From a checkpoint of a small transformer trained on Wikipedia: width 256, a variant of Adam for these matrices.
MLP neurons of a small language model. Each row is named by its layer, matrix (gate and up: input weights; down: output weights) and neuron, and shows model dimensions 112-239. Each number is 128 + 24 x the weight over its row's rms, rounded and kept within 0 to 255. Numbers have three digits each. A neuron's up and down rows have the sign that makes its largest values positive.
After each neuron's rows, "fires before" lists the tokens most often just after its 100 highest values on Wikipedia text that the model never trained on.

L10.gate1305:127106125119147124041087125117141130134132150126146134103050134114129129086103156159148153145136101132107149103136114136148122122138115087096123130146116097111148096128096152101063098137149130106106108118130149126135169161141162153176127098156163114128107184143139138116142084150146163141088103182092145115154154112128158105157119128103132108135109146121129111144130150103132116134117
L10.up1305:149127174111145169138104167133116119153132105146154102133111118117125086146130126124109120137131113125138135087125166156112147129158174125114093135120114112153112177136135116148141138119055153144107139135147112102139154116136149144162136130132151134114108133154083137118149119118150119073123159112153142172140147138156150125130096107087166119117095116156147124136093078129106117111135
L10.down1305:131138097165068125159134100124112127124106095122080156147123141164117185177162127114129141116115136116128134149147117127104098102077129166130160077115093131152141123093105083083156154105167108154136167119125158163128104104141102100080108154085109108154121079106125131111113148121131129179161116098120116096094088105147125116110150098122095197137150122114127139151154094155115113106117
fires before: "2", "1"

L10.gate399:129115151093118115135135162085140091155153098169115134106103110100090138122147098114099162087097110139140212155086094165087096126134133155147145159181132129080121124139131156125137158095101147136112114119110147099133123105146138095155150127168144174156113096130126120164118154127174155118089128165099101152118154139109124053123137134098108157123107155111126123122112162163125145147125
L10.up399:130111133163151146074137131113127139160175101101123104180122142138116084115126113114112122151119178130155120163124086139113159125143154165126120165135122151129174160125150098084130110127140149137168112125137094088105128145126092106121116157143128091157097121159101123141141100143100150126121141148126134136142151168158131130161076113096130181133094127146118113150063125112113125153122
L10.down399:097186160141137183153156128145098110138151118127121133130134126145128174129160133136153116125153099098125135086117080135068178143145116158136124110133142114134159100120083129100116131121163121148121106082146109125165106147091116086101158154131134093134155155117102159123133134149138145162159130151146111106117149113084167147133132144131128108116110126098097124128157132134118078120177
fires before: "2", "1", "7", "8", "s"

L5.gate649:123087112122113126086159150140153116115125129097113115124131144126097126125122103130114141136148138173120070073114160111100102081090122114093142127166099129121136129121105118123126145133107181112103088147117130153136157153097135129127118080170098131135104162143168081171100143142125171136109140092148177113151160167119114110134125116166128104124103118120122171098175109123107162129115
L5.up649:121117154174145182124081094103131097088109119138114170116098137145107119120159145104180099122116136127090127097155132132116106114157100111085128115161119158132132132116138146099078116140110146119082104146158131098161120162140156181134146155147173069115113096141153104123139124096157130151133136118083108155161152160163130110136126151105153108124109110159111126122125123139122097152127
L5.down649:158115157125153066101150130158080112120137111097127155139111135122123091080088109164130087159063145132155144125142171115168166094159111131093182106111106130100113095132112129112165099144145128101173124176102126121112136102162140155124140175137144130166117112136111116135157117178125151136110127118127112105160113098124120107132108153122144120126163147131128190131092087120111160110121
fires before: "-", "\n"

L5.gate594:117115087165113090170120104150098103161127172132136151146128129143170084159139101151169116142136181161139118119169104112119115141108124139120197153108099195155133118110126140134093108126132135175119090175143154115138107157123157141150109099135112115129131143150118120161137118121129164105082139119112107139086103123135171135076145123126142172145130162141151128137099125127145120128116
L5.up594:140102120147144159115097146139131156131164149142121124167107142118154140135134111153145126146134106101164101139151128104126120153115134052118183101109131177138113106098110085148149170139136076152096108117142174129111107117133141098113122121102163078107123090128103144152095133116129157109140136106136130112088122118157115150139127102129114157112096117107143158075105142127150090125189
L5.down594:158170143106187111130152107123130144121124070126147070082153137111115140126147153069085137121156092153077158124100135141160117107133088178141077150124111099127159144143146143123116112098164177111121175110106142126143140158103121141097100132138120141107130113093146107092185167139177118125159116116139121139123131142155131126152092139131103073131099079157152100143170140132092153129114
fires before: " ", "\n"

L10.gate623:108105109129150085090125085120089137131110149098183122146105096136128168139130156120131128101090118159105123109117086129120073101129147120147154142135157144089078098108166129116121116119101137076165158117118085165169096137124101144112145153125117143138153135155091114165119156127119104181106118111109180159143152087152096104130122094105101171161118120127121137134118078125108126128126
L10.up623:103128098171155131140108095146142137105097129114142123151125115083116148159100128147155150113124113132143129110121117152099143122138129158132131107116139128126124122107150117135147113108127118138136096131134144102104157117112109135180155102138152138101091137146099142150134095084139123181109098155110156132101154145093141149124094120155142141113156133086153123126110132118127115118139
L10.down623:136108099140120166145088140158102116141103158172095155111135175130137100119159145140119081140124120135117143121108126108150141131163161118144141127153121109155102126116172136111119128129123086119124163103100171173136146134139123115176109171144134155117169113133164147064112115129113122114114156085143166083157086113145163109131147140156126133118142143116126163146102154132159127187090
fires before: "9", "2", "0", "8", "1", "3"

L5.gate1325:140093150123073081121118128141125118115115132131140150088149176160161134119150102123145106118133139118109095085134104101103132114162099101125129160152082145135128101135143112123171136129124172107164099116101137142124099140158138102136089115163124163127137107145147124112110129144188169125113135114155120157113140146143126132146135141144115120110090165117123094151101090151144145115147
L5.up1325:115127193137124140079136116142100154073090156119132164125168106139189107170139157112108134151152153165124117122139103161088129147137105148123125165144104149105110164132130118121158121119161132119106147152134136129115151133157105117110110128146107112143093085161153168121080116102165156131117129154102086143122189128133103149162048192143132133102109124121126122159122081130132165093127
L5.down1325:103151177152177140121140125178066073102107129138121150142107126138139120112117136123115105150147118172127155147118183115100123143113113146122154164126134127101128152102132172146155107124155081129085156143120113111139178125120116120136099165105095097164092135129095142117125126098127137121119109139141088160137112119137118115129117135076158119124138113132130113109134081151130122121107
fires before: "-", "\n", "="

L17.gate937:110121138145105127124166171130099108108117143101123153144158123113147131127123118134141117152155099125170105101082116154139118115157126112091140124146105094111106113124115117136142122100105108120105125128136120093078164125111084093100142123155113164177122140141100172086133109125167099156105152121079143141129120117164166158101100106172145116142165092118109136109098120144137138133163
L17.up937:146158086128143156148137114105154155127121126135101189148130111098120116123165137156147125136155157144107132098124138138140109150112124155163112124172142129123138109098133100154137151097105131125112152070160151139154088137127144089120133147110138114100116098140117119101142117109120171159151156123090149151103157116144123150192171112179099164134118135132091123148147144117178109121128
L17.down937:151124122176148151117113122173090133110143114083145143137093130160124128130126152132108106107099176152091118119141106148136118108117073155136149151122155158129126121132126166111093106051121129111120131126164129152134173130146122107120090104139111105064142133091098102143128135143115133108117152126135103159083193103126139103099131138136123128146176118128129100130152125138134113075116
fires before: "|", "9", "\n", ",", " "

L3.gate878:098105125128125169155185153148148158144151125137139104134121130098153156179122100167122146136115104137093159147076146117151108107117170129179168126127130109106149120148137107094091192124162113083115180147156098160111111148134153139141103145123174118132140104088135130083172104140129101117132138114146158106162152141149148132118123108091072137127151113147163142183111104104119167148095
L3.up878:089144137124107154116143105108129104151163098102147120125109104115122117076093113137153128100155149138169102127151093130162121130099143139150131110140146118116104108097126132139100109151105122115164161134111088120091152058141124103122131138097163149125113148127110113142143141140100115093101085165107163125139156085100104129145095104142097089155160089088126104153149178168153102166136
L3.down878:158149108110142122135137118146126110154107162120081148121160143087133137127117122106091138135111122115111143137095160133118187126129123123070096090102107125169151145149101140140153115144173157156156086152180149123190126139124170168147104108146073149119092136116146112169119112094133136140154131104146110113122073169159130134130139154120165164093130148137102149082081116125127151140137
fires before: "0", "ar", "9", "2"

L5.gate608:151111114143154130088079140148097133100158131093148128122082135173127150129114065129145108103121106092113113092172145147167105140104130115163144154132112105150118160097115161117138138103115138106122145131106146155141154149180146110148156121119095105119116095138157100113071133091143141111136115166087159076137178138135107124127101099127121152106150162103107148138139127105113160150128
L5.up608:134124157071148152117085156158158111132117154111116162117107116153138121114093151133120158127087130134117152121123150143136208157138123079154065126145161098150123144151139086157113111115117122124128127104135108164120142096103131153172127142122148093146116163124088145106089135113093119144123110124093116115163133145104116172179135126096129133126160168142110101110077136113101117162143
L5.down608:144115147114126140167113106108180122136097126174103094145140134109114127147115163127134117141146124137172122143088097140078122117151142135128127126105103155175119115142156096113111122162147121163114121128162111106106122135102124122117081160147114074147128113137130158125177107127111154151119116107149135143114105128148102180130118135096131147145095086163118081148107132123164140109105
fires before: "\n", " "

L5.gate809:133138115093104102126131156151151133133115100147100139164136160138117121137169139107117149144138151108111128106145160088172138114088126090138098146094123158131091136143127120124106146149113160166166106165164155122152146116131145074135181120170124111100127136155134112109133117145068118117128168147139164104105104136118145144128149118082147128134129126125166094135136108141108154163118
L5.up809:119154131138148166143151137101121149098108097167125133108116146135101135130092137131101153103098173090155104114145114121160107137147130134133105121165134152094112142131132105096090111125108130153128157178076096138116109113131162142155137141099123078115070134144159136098173116164122111113084148129100138128118121148170147178133113146158132078108114106148097156125155155084124112129158
L5.down809:099137091135115125138162101130104145120151125095152126096106122150114109165094190151156129133122125127102125117166145130080112142081100180119158130139108145104179077124124098122159129087146122109124164109122138118143127106163127146121098141123123156156162102051123149144141140162134127132118119096106094111127153100119139136162112149161082155141098144122117168152124136142123138100112
fires before: "1", "3", "2", "\n", "°", "4"

L10.gate1096:141131119112088112092153109136169152093116129098108131154131096148126122121102090104116122138183151141128162166123154102166116097147083110125109137125118148149126094105179113124120175111118156133126137134096161135145139145135148116097091101118144141109164146137085116105115141123155148125091114122125131131138106177137154089124126110111098114161111139149133148108153108129102149131105
L10.up1096:148165130175134155114119100130099153112110146123149153105117142134142100135113154096137139117162137125095117081139093124148100143180130156146128105085155127106150139155122136130100081128138118053086143111111143111080097088120155182105110097131139081104136115151115125155132154111112124121128111095139128116129136117076141132108084105110129130125105064124149101102123164157122130089169
L10.down1096:140108134117127151146141128118125112138112157125134110114115136141127126092126165184132116162104145074125102083131136150095104118127108132123155112093099167121159138104109088138144084187150125127090141134108140181086070163083127138137113135150114075166103141143138165106154154100124090108179172119159112117139157113124135184114112152143138198126100103127172123134136129158122107155135
fires before: " ", "\n", "aged", " Score", "2"

L5.gate107:141146133133148137132076125116163137108122120120129144118103189155129130115139101112122132132150141105126131135116133068171066160119146148173132117156117120121116131106136130116112170094132113126172170150112145128125119131109117101081087114137130149119126132090103112129126070117107114138137134108143155152127152117127117083087091120116082139127137121100149119124095092118145141123085
L5.up107:165123118100104167115117119153150143111112145108146130139155158107154135132119149118117135104166123098106183157128126113133139087149118146120123166140161097159131145103118087071156127146110176130111130101070096091090148130115143149117145116118161106143153132152111153159153164096138100092130144158149118087139149104118131163159131098120111122086149104079126103127088182113106135126170
L5.down107:146118130132124140129099142149125111138110162145123147152098121121128117123139095165151134116104132104161124129129125157119103153152167095129107131151134133114126153125094143139129153181095160115116105177130134130146083119109090102109121112118095119135107132140165137105113099122157136143084109102133102153161132148111133127123107125128151131137146143101122124125109107108221148113135
fires before: "0", " |", "–", ":", "1"

L17.gate579:124079105097115102122139143139159163108135131106155117141123118125067136156143132192128101130134135138169097112076090111166115144041107095121142175091139137108128150142144099113094142137166105107136166122146110127139155170109139126134115112078100139131128139110122147096125123153137099159116161100136110116166127133162110133120156153128112087122129149110154109137150114120147103122138
L17.up579:149093092106116091145095137090148182127133143104112098133145138125126147086144171162125115121159116095177081087131141128139129131120152121129131156161123094102155146114148088099126128124148115120114148125136102161127126141120095122118163118096150155153177134119128167109133140130128090120130140156110110128152156144103095145134108133128160121169135144118143164147126151164135109129146
L17.down579:146160133106158104127124118179147106134131124137116142124142111111133096090169161093136119133114110133053151099119096145164126127166119105130105089146160137110126139157166095111159151072145115148126128131145159106109146145169159140112167129146137126095076122127084082112163121128127145149125124141142138130141112155150151108160145147102094139155107114138119120112115159130084118143108
fires before: " |", ","

L5.gate1061:158140139140131094136170138135117121118149138101169108154145131114115147148114146164138158107104136137129140126116165138164174155120122134126139153170149133144124099115127173155103129137116183148148102148124123120117126117106123160134138118156114108102139148130146124128121144158143135187090111171085153114084145113108127137117152085099137148147098143106154147108126104106091184133136
L5.up1061:137103149117119119149117108109152136129176105101153103152115114106107118154099119117090128102155149138152132169119108115165134123136128144108125153134135085181134147145102161103104127113113104136115131161125115103145137151105079095131113091131101146106099148111118134140127114163126115161142092184097129109087144163102133153111098085094151161151092090148145129146132098149102127126139
L5.down1061:125134116129095102109138135142107131112074111156133191169137156105171133107127132119155115149107110130085132121133158108182079119150133152100135113085075124111135111105147071125129133131126150133161151111128091157107152105174166104098118179131105118146148126129149142118124076110113148129160150065126134150150124110114115119121104145132113132125119112184141145155121124124123130134093
fires before: "9", "5"

L5.gate1122:150182090142123148163154156148152167103139170095114146131103132103130118136111114138106144098139143106091129135121108080173152111149109074140101098156099115170134102147177108112133115114112113133098173105131107134143123124140100129118120143093150116129129105153126167137141098149150116128125180144140165136177154083134126125154110135133144125114156134122122168035122146122130130135183
L5.up1122:142154089086112127135104138138104141129146176165138146135106116108120127132144086109110146088131153133109093106134093110123112170096138107141133132093124166129136115116183104105087105139082149113140127128160153128118160110134132097138147146090191133107120116117111157115105107173146108123152146171087118124171116143124124080136140110151116122099154174109144114065084166143130117161171
L5.down1122:126097148154138128091122110091138078160079093107127112130135126161124149098134172098140085146126130142171164149118159151093144108124149176091115167155136093118116154123080145115140143139167151150119103130125129132137121151111134136128110111158077140159164126129135062137145137145105163144119093103144115129100147144157142146097131118129102137135109077134129112192144102098168147095097
fires before: " ", "\n", "4", "2", "1"

L17.gate1138:100074103143091099147134146131160097115124088148106177121099105138152102145092110104149116163145169139103137130167088099102089104082134124115117115112131163110124151122128137140112185126166121101152137133145164119095129088148141127102107127123094175119097126146142078119159166087110141161162158073113117088187146091139135120097105131105134095101142128156182126142153127098125167142116
L17.up1138:097149117130099106117089109140077150121152135109116115095107171119143138112128142128138131104121127116153160132117141115087133123129101121119134118144130099133127154063138142086096118143143143139127129093113119122102131116133111098121124097134146118074154149113087148124111136138121128103118131121150128141100150095095122096150143104097114160145149128102108124141145136143143117129130
L17.down1138:105162140134115094182111139097174118120097117125139103119123133142119142150133138078102135153134170153113135142148125119162132109169146084113124122111134156152159113127141106187140125096148118142083135192122145102145137122105114136083134153126091099164088148151127121115142117097144133133163131104153094103107121150128136132106118138119124118117097120122170128134177129109145133126102
fires before: "0", " |", "1"

L10.gate263:149091142096077099140163115132142111156130133150174122121128111102121097149123084131124089107110109138130156159098158089117084156119122097123098114123177127153126132132099099107140117168119155150116122135114118107127098123136127151132108171127170153140158115140153105158099142136097119113134122094109144152146152104121110169096122070161120112130151131110137133114115128168158148094153
L10.up263:146143147150126147140145096110156106154113106122147101104127121164119092163155133180119155149106145166108146158126181139143125125109095148144118087119122149140133115152123125125126108169079136113078165133103172114131075146115135123096098138144152148128124180128144143145143132160086151115112091085128140121100154090131116163136086158128101126107135113109113120131164121114133103068143
L10.down263:117164150155158112139107100130126130146081136125110104144143174158127166149147130170125143149137124112153117149129166155144136120097148173146151117134126126114145137133165135181111130100099131104071170072187130108131082163083153110069103112131115136107114114120161121110165123112131156145146141132123132136100143135120125129169123148150160150121121138179145154128111110110109088138063
fires before: " |", ",", "\n", ")"

L5.gate77:178146144139059165108140144116150116091115115130152142184083092123131064154114097111129123150107109087134121136136187145109121131164085115144131161169140120153125132110146115140123150117144159130152093088142163168145094103134087173116158091151157121142126108120119160117124132132091137116153087118112149105134118102154079118131135111158118153110169106093100118125129091131149107130152
L5.up77:139131172101108167114115111127140123151111140135165157151149126095144112134131133137151170163117100130134145124144156160133112161143137123100123093158128086152098120092149178147111152092087163126120111100154120132156153137135105144150122157084101113100102150081104144105122158124114139156129110111091151129083076111168099159133132108180127123135131107154107115108144144107141082131135
L5.down77:105111108113203123139121121124130133176135114145091114122166164145127169087148127123142090126131160205138120115118045095125130117110133169148094108105115150110156161134113132141112104139117100093094165155103086119080102176106171125105134162147096164112124170135130098142112095147162125152119175126129125143145166132104136155128129157100128097136142169158167105116114133148118177160088
fires before: " ", "\n", " —"

L17.gate1093:100121108134112143127086144127132114127104118108111109094096089136153138114099128172155124144097132160172089086098142151099110135134131090091148115136092145143098164101120119131089127143152102148113121120146165100113108129154113146145122132131127142126095143125149117107076105121107129145143118168125153165143147111145112171098094154104177149095144197116107139138093184147149169132114
L17.up1093:121128131167157133049102121135139081142131123135110119119131161129128121105135116112134157116117091139083098127133127165135153143125111096123152120152119100143066103135187127183100141130114166120116101125099163104129132139115157124159150159179125106148131151116121145140157112129114154119140121155108187152103132154129121150134159166091114088144115162116109096116120092162105153147164
L17.down1093:149124135132102111160141110095118140107104135145148111132118136124113127101087134115136109125108150152156145162145171096088103101124125128166119129143155141127144114095087174177128172110118113097154149109161134127108157125148130128054120159122143119125111090135096109149096120149124134096156110120120082121132129150111109126118140121160165116122163131119087119187133112110155104091110
fires before: "8", "9", "2", "4", "5"

L7.gate1279:091107121134132098134124163111156156144154180144132172136117134140135163130113144154142143142154153093129133093131104114148099114098125078114168153089171173160086116074152113136107101137102142139113186160155104098135154112107135138114107126146138126105085100171125163123156126167117094162116135142134130103137090137106114098158078124098122141127106179079127177135115144163133142154130
L7.up1279:141121147104119164136114101204143123123143161126125123152162116144159124087137153170120106114117176099118094105142157124147079153115101070135130158130160104142108085129135144140136110076106105103110151149160106131130137143140109094128145139161119141138108129157102141132105091144109098121074135134140165120110115100188150146139123109143091101104131150130110107114167115140154145153136
L7.down1279:124104107126137097115133110095134090128110083110167104142142157133129125113104151103105144100146086164127134160099129146154159127150118206122117110176136157124195107138140171114133110169163113138103139116093148149144092132131138142128120118101099218124129127107136135110149135125117149080180127148097131116120195145111142133126152138108153137149103101120113133117108079118117130132125
fires before: "s", "-", "\n", " "

L3.gate1238:137120096141171117161123110146158123141151129087083160110094167110107156174103105156109101141097136137153148151155139151134052119095094109090120164093115176148120107121139154122137130173124135116140115133102154101152137078145113116069130148143116162103157128119138109191119166180134157178169127110145135146128121102119158100104112140101145133139142145120151152096148112110140152079097
L3.up1238:130120172170076132134114095127154107156118127149101136102099163160134116131112108126130128112128121112131112154172117114098131155098150118125129140132133124159147096101119160129127103117097145115120127153097153142115150129116061108081087151116090162147086141130111128124119123119130167132090144152172125146111140146129120132106113146091072140159101101166094114121099107142149081132119
L3.down1238:137140108141140164126101117100085117090151148098113113132138122118140151120130135112114127151130129118131134113145106149107138096185129150152145094144136136146125130103141178158134060117148093125123131110168110120124160114145131139149154073179153099134143172132105105111163179123098095148137116151080086131151198144116136170153121129121140116110165124134157124118150136136121090123117
fires before: " |", "."

L10.gate755:107146138103156112155156101098132112113118097131181163121131149144125110107155143113134164120154128138144078133103166112135093122101131109140112158164142110141115124137164130078097099115170151119145142113121140121168168114109142176141166158125178128132112079121134075108153148134198163121134112150144085146120114129109122150145127125168119139148109156123112136104120098119155154171136
L10.up755:148153120074124125125122111132130140088068133119122166107127137133181117104144125160147148122095142150122126110133066126132091131136152103096109123131141132125130082100086140123164149121097107105116141133119123102126148149135097132105107093143127139155119107129137167136115111140134113135148114156176156127106105108120167125152095163144167107144177128123095133090138117107150132154165
L10.down755:097105139139129146115157141102128113140172130100137116134157126112108122131086170150111130099156110120124113194166167120124098127124110150144143118162117129128162155140133126118124100136139098110094093152128099150149161146131116122129191062117117109116135130147165126137156112100093127164123117148134138099168146162111145080139152099125107152147078104155088138138153129144105092155075
fires before: "-", "\n"

L17.gate429:157099096161162151156099134170095138167129145108156141108148114133162143111089129166152121119145115172133119155100138144144145127098162085101148177132139109160113088139170140096117085144140126145116104129133119127155154157123136125138163151198096138131114124136111119152113142114140117169138149147116144157147154098076167120137176122086119143135124145080114153111109141134104118131158
L17.up429:136072125152122127133137148137120142168105131105145130162139143138081164121150102136146094135106158138179146136129133139073129121132151151084155143115154125146149135166150133115128109119152111152113136136121134115117125115112108163125115123146083136166114137137063128175122115158141103121130158130108099180139109176131125164091108086113118098117151150126132135117087071167147123087188
L17.down429:097169138172117151125134143161139096125149106162129137107144146139172106132103107141153179114069105136147128136107153149139143099088137128133124139106143165112103084132100119120131133129090119092098136079144140132146108160133092080119098157099162124132173099081141128084101146117133117148126146114150096116152118104123142072133110169097127144096117109146083120113112144135135107129121
fires before: "-", "9", "\n"

L10.gate1021:115110160115086136108099124152115112090107104145142119074100144116143144098150132093122088134127118110159137113155147140129142138117194142110138140147129136143107133163103099096132143137114128126119102117118156117107136097117140125131122100125095151128143142124165142142117097123159125168134147094166172206174153160100114110098098105167062141106121135107165159146143128088132170083122
L10.up1021:117134154141092110105123132098105098167106109098167099103143158066136139128123107140132124137124127125125127122113094135108142085122095157106097105135177113139136110113128114112143116126113137152170159101187135126112117115115163141122175141118124131108130106108164137157134142080141092089157107124138178158173118125098107122173133150137102100090143153083111102157140153170129111124140
L10.down1021:145170146132175145188132123117132121130108118087135128111146130095139123103147108137126137151158138161091085130094134099132131128145095105163101095138111110118108139105131113124143145114102148105128174142120112133148179136128175138112124108113102112112106127197126102073094097104127136107130115130157162161093137151076090142130131137103139131119144101071130107146139146082161162117148
fires before: ":", "8", "0", "9", "4", "1"

L17.gate762:128122136071136146133132091106155117143133115076142143105151120106091096095142067117138127134145144132117145133158120139106110176086112123112101093090161109106123097117125119157123197129140093147159114095135140096101150101131130139169147132084132159163124146154127150094156144110119144167158110125147162132123124084122168146161133149136122121128182132103096119143153097152133126093092
L17.up762:155177139151154094112080131127114082149149116104128109089131100137115098111148165154146122135106152100092159135141109101126136121135140124155114119139131102122117139115148165131109114120107110143136121149081121136090156105117131130101126174138144124143121162141104150140145110111170132141112148162107150128087129117174130134144119153141090114085156097130126102151140147156141110103151
L17.down762:096167150119092125143118154150125130102135141114105059118131137150141101186155152144105169113102118126130123097141117146154122139135122131117139132097111196117105160131120147142145064112128156090108134144115129187146135070093127110086123104147143122146077098140130140149127162105112134133105156156117145094117093133163111148120141119140141125126161146147113154116126125113099158125142
fires before: " |", "'", ":"

L3.gate35:103115146103145112119145168129167131099140114093119129136121124125099116130109091105135100112146101115153097136134114096144130111115084097115118149123063121118126153094132133124156155173107096121118128140130170097147109130109126147123103136168075115109091111139116099162141137150142141141111182118128103097109174099106106151117104136157115113134151115119098121127143069138134175067153
L3.up35:142144096159138110141159096121113151107168150145103170104094165197135094124146129101167125115171151126123117112176126177136108137154090126119178139151113150135110175174107148107151135147121114143118109150109106099133135167140090066150109075136148132104109168140140103118092150140168162164089165135075153117139105136125131134101147140171103158109141176149147112125103149106161108116149
L3.down35:121133164081166089131091180142106111126094109085123078145101162121097093116101135169096140114135106112133104117117149113115123101081133119142153156122121122125135099107169136144140161122096085095122146145114096082143108130111163166123128124100087109141116119126083115167155122135113096119119128130142139157112165135091109119142128110096155099123140109153109161163148083147130147139116
fires before: "-", "=", "\n", " /", "b", " Paul"

L7.gate221:164149090077127127099104135094150136126109163132131154105111173145119118128161131150159141136104167099122129103099121146120122139172157134095104129144114115137156147138159160176114106138087143188143142113141134129126133127162121129109146137140148097174124138123166143114151095135114114112142120182094140108103103095131078084135098114151111147141162153133105101166134131146132164140178
L7.up221:137142127089141155125124150139183148106122165162125122143139131139138158097126140090100167088155190147138134133170152112153140147142110134152135114099099113143100154188142160097135113102135152132127119149102145168141142120161142168108126119141147104146119138162116098164077140158120132127120108166090111146129144165142109149182117139141094127073139125084117131122106142146096138155137
L7.down221:124024132130106095124175177131125092110148115129146094135133123148110098121111153125088154142112104111109147153117102133119121124129116098159158162122115161102155113112113132081125131120147127094115099136144113143143110152129121137118136116104135240143120114133096096127151132118175149141129143124092130133131145146126151129146136142117098150150128077137126133124100089120142112096111
fires before: "-", "\n", "1"

L7.gate528:132164141131110127138092137125186132155099145140109146124127132102127132136148132126141123112140068121120116124141174118118146105116154116070165149149180131139120156138103123167112119111123149116145142138141124156140102118131101110140169120164083105134147127115121134113135134069181135161106092119162153116122117102169101123093115153132122126138128109110115140155078156088135157135089
L7.up528:094155133110096155083168100083132135103098124128146131111156123090106087172134088136177146134155148150118084143147133128123087136083141131136123088110071128132138126145147144124144123119098138098073159124107113110128112087098106126126131132141106156101121120090127119108118123138092146125160135136138136137127146120115160152146116159158128131069135099146138117095148120142119119126116
L7.down528:157051132148115104110112150159122114107158149115164105091114136156107157102120177137086094095155131102154168143151109116133138163160115156150132145140123131135118113131121131118141152125153112146174114115145115129120108212143136116113087109131141211145109149147119125137138156143127127140141152126101123125145124152125161129148142114128122122165132149127141140163096132130087105133153
fires before: "-", "\n", " ", "|"

L10.gate369:131131125149166065113141148112163115144119097141113131081081160144140126138111131138125113129134154116119103100111127177118123119148126161159168167136074100129134103139136141130107135116129147153092120084108150108142119114114147148113080090146137156152134110138135097112166149113117097099145119130122108151142118139117140155117134124159121150111086113052145134132100100157138144119122
L10.up369:120111126164125101129145133142160117154100160153159151120080164159127064108111133122112149154154129128143112146136171112121140147162136158097129103122083137113119137160165148142119101095102150143102158142140109114112122113128129163127099103119125106140072110189139115101133122108109134121081143122121122104180155110135149135117089142122107096075105137133118125106131085143103096163144
L10.down369:136139113099122113146080119195124141099137146124153121147164096125073146136142123157126183185128091169124132142124149146137144103119103113110115084114138135186135168107102138130097085127132136113134160139103112170132145140135101071100153167111124119111124132130102097139108071137134140140143102136120154130077141089118106117086120172074145147136134134158124120120158124119117106106082
fires before: " ", "0", "1", "2"

L5.gate893:142147095056126133082121114118113108153133111123143107154115165093143143120108160123145150145118124144110166120101139106163110106153128122139142130096138097098122119150108128173100109162160126127104124117164094120136131143098178106142150097154125133108122136136097100132131146100123139113140159126136173108119092132091205110112132099107136110169134121122116094158103125104133135146179
L5.up893:146093157150101116082093121147143152141161118175160131133101175136176151118173131118153121086120127114185144117099144125099142112154109147119156114129153143145127159107125119104112137146093138141113147114123114095115101157085143094158139141111120136135139157105123167144164118089129138132090141135124133146154175158114095144113133164111108106135140092140141163140120128142112104167131
L5.down893:122094133091106143150131116134125153140141182135112118139124099179114141184123119108127125134147122146106110134117164132122110164092122131129121163140094134105144152169144124141112122163131087065126126117133127168127129089124147102115138144164147129160119110133169133134101121099131119130125124150116165102156086151092153112093130062141117134112088145139109115142118107120140085124131
fires before: "9", "8", "7", "1", " "

L5.gate149:144149124146092134083116142150113118124107108149155129140160135079139136139067127151092124134094108135106121102168160100140099148094100133043125114123106079111138135117127139104083107145120136118109164123142131128120168122157115104084134131127104140129128114139143092119116087118085137137132126138114153173135123135110132110106124086114136113125134104115124144123151134099173153142107
L5.up149:124153104175121210150123162115124119121105093113108110159111108121121148142119154127106108099162134098133154153099133139168167181171114120134127098103116094150141178135131114097116098137147135093101166156137128165151138138079138104154121149126162154118086106089136133083104122093131166145116120097144111170132172142123130177174127117120136144133090086135115112135089101150104127132110
L5.down149:133138147086168074115146082133139126125159110117124126108117128142141171102127105149175127155143107139154154129144127085080112093102162138148133104128147142135120109157109110128185139125114159152119113119102125111111068144155129140151101113151103118174168149146091115157145141171150130103146165155139157139110108057186124142120130161130108094110131130139138128146134168149101138119167
fires before: "|", "\n", "1", "2", " |"

L17.gate1234:155123114125124079110117153167117104166135103122137128059105110118138156105124099139129100101115112082107128105138119085136138117084127136106128157095124133155117093090160111140100114112143109119147118132175113070154192128131090123100130089146132123150092085173117156126170089150124148173103158123173131126145100126161095151125109151156144091113175138091111100142144156177141145120141
L17.up1234:113135119180090100142154126145144142109101140125085098123145150149115129110149088156155162109133137117125167144149095074099130073100117119170156120160132144100150091170070153114123145130165124105068123154122080090133119129122147117165141150099110100113138102111094122136135158113101141182149121158121145127111120132154131159137143127154099126130120156136101128158130101149120157140110
L17.down1234:174132125159127129165147123109117116152065135118119139146076133110078127130094133125121121120148138102125124113148150146144129171160140159136104114139146105151140183162148157119168140118104153125142111140152119165138081133127119113134121088093124160120133132099130118106119157136133141127145142131117116129168176118095125165128122133104152137122148120146098105092130146134156151116136
fires before: " |", "|", "s", "\n"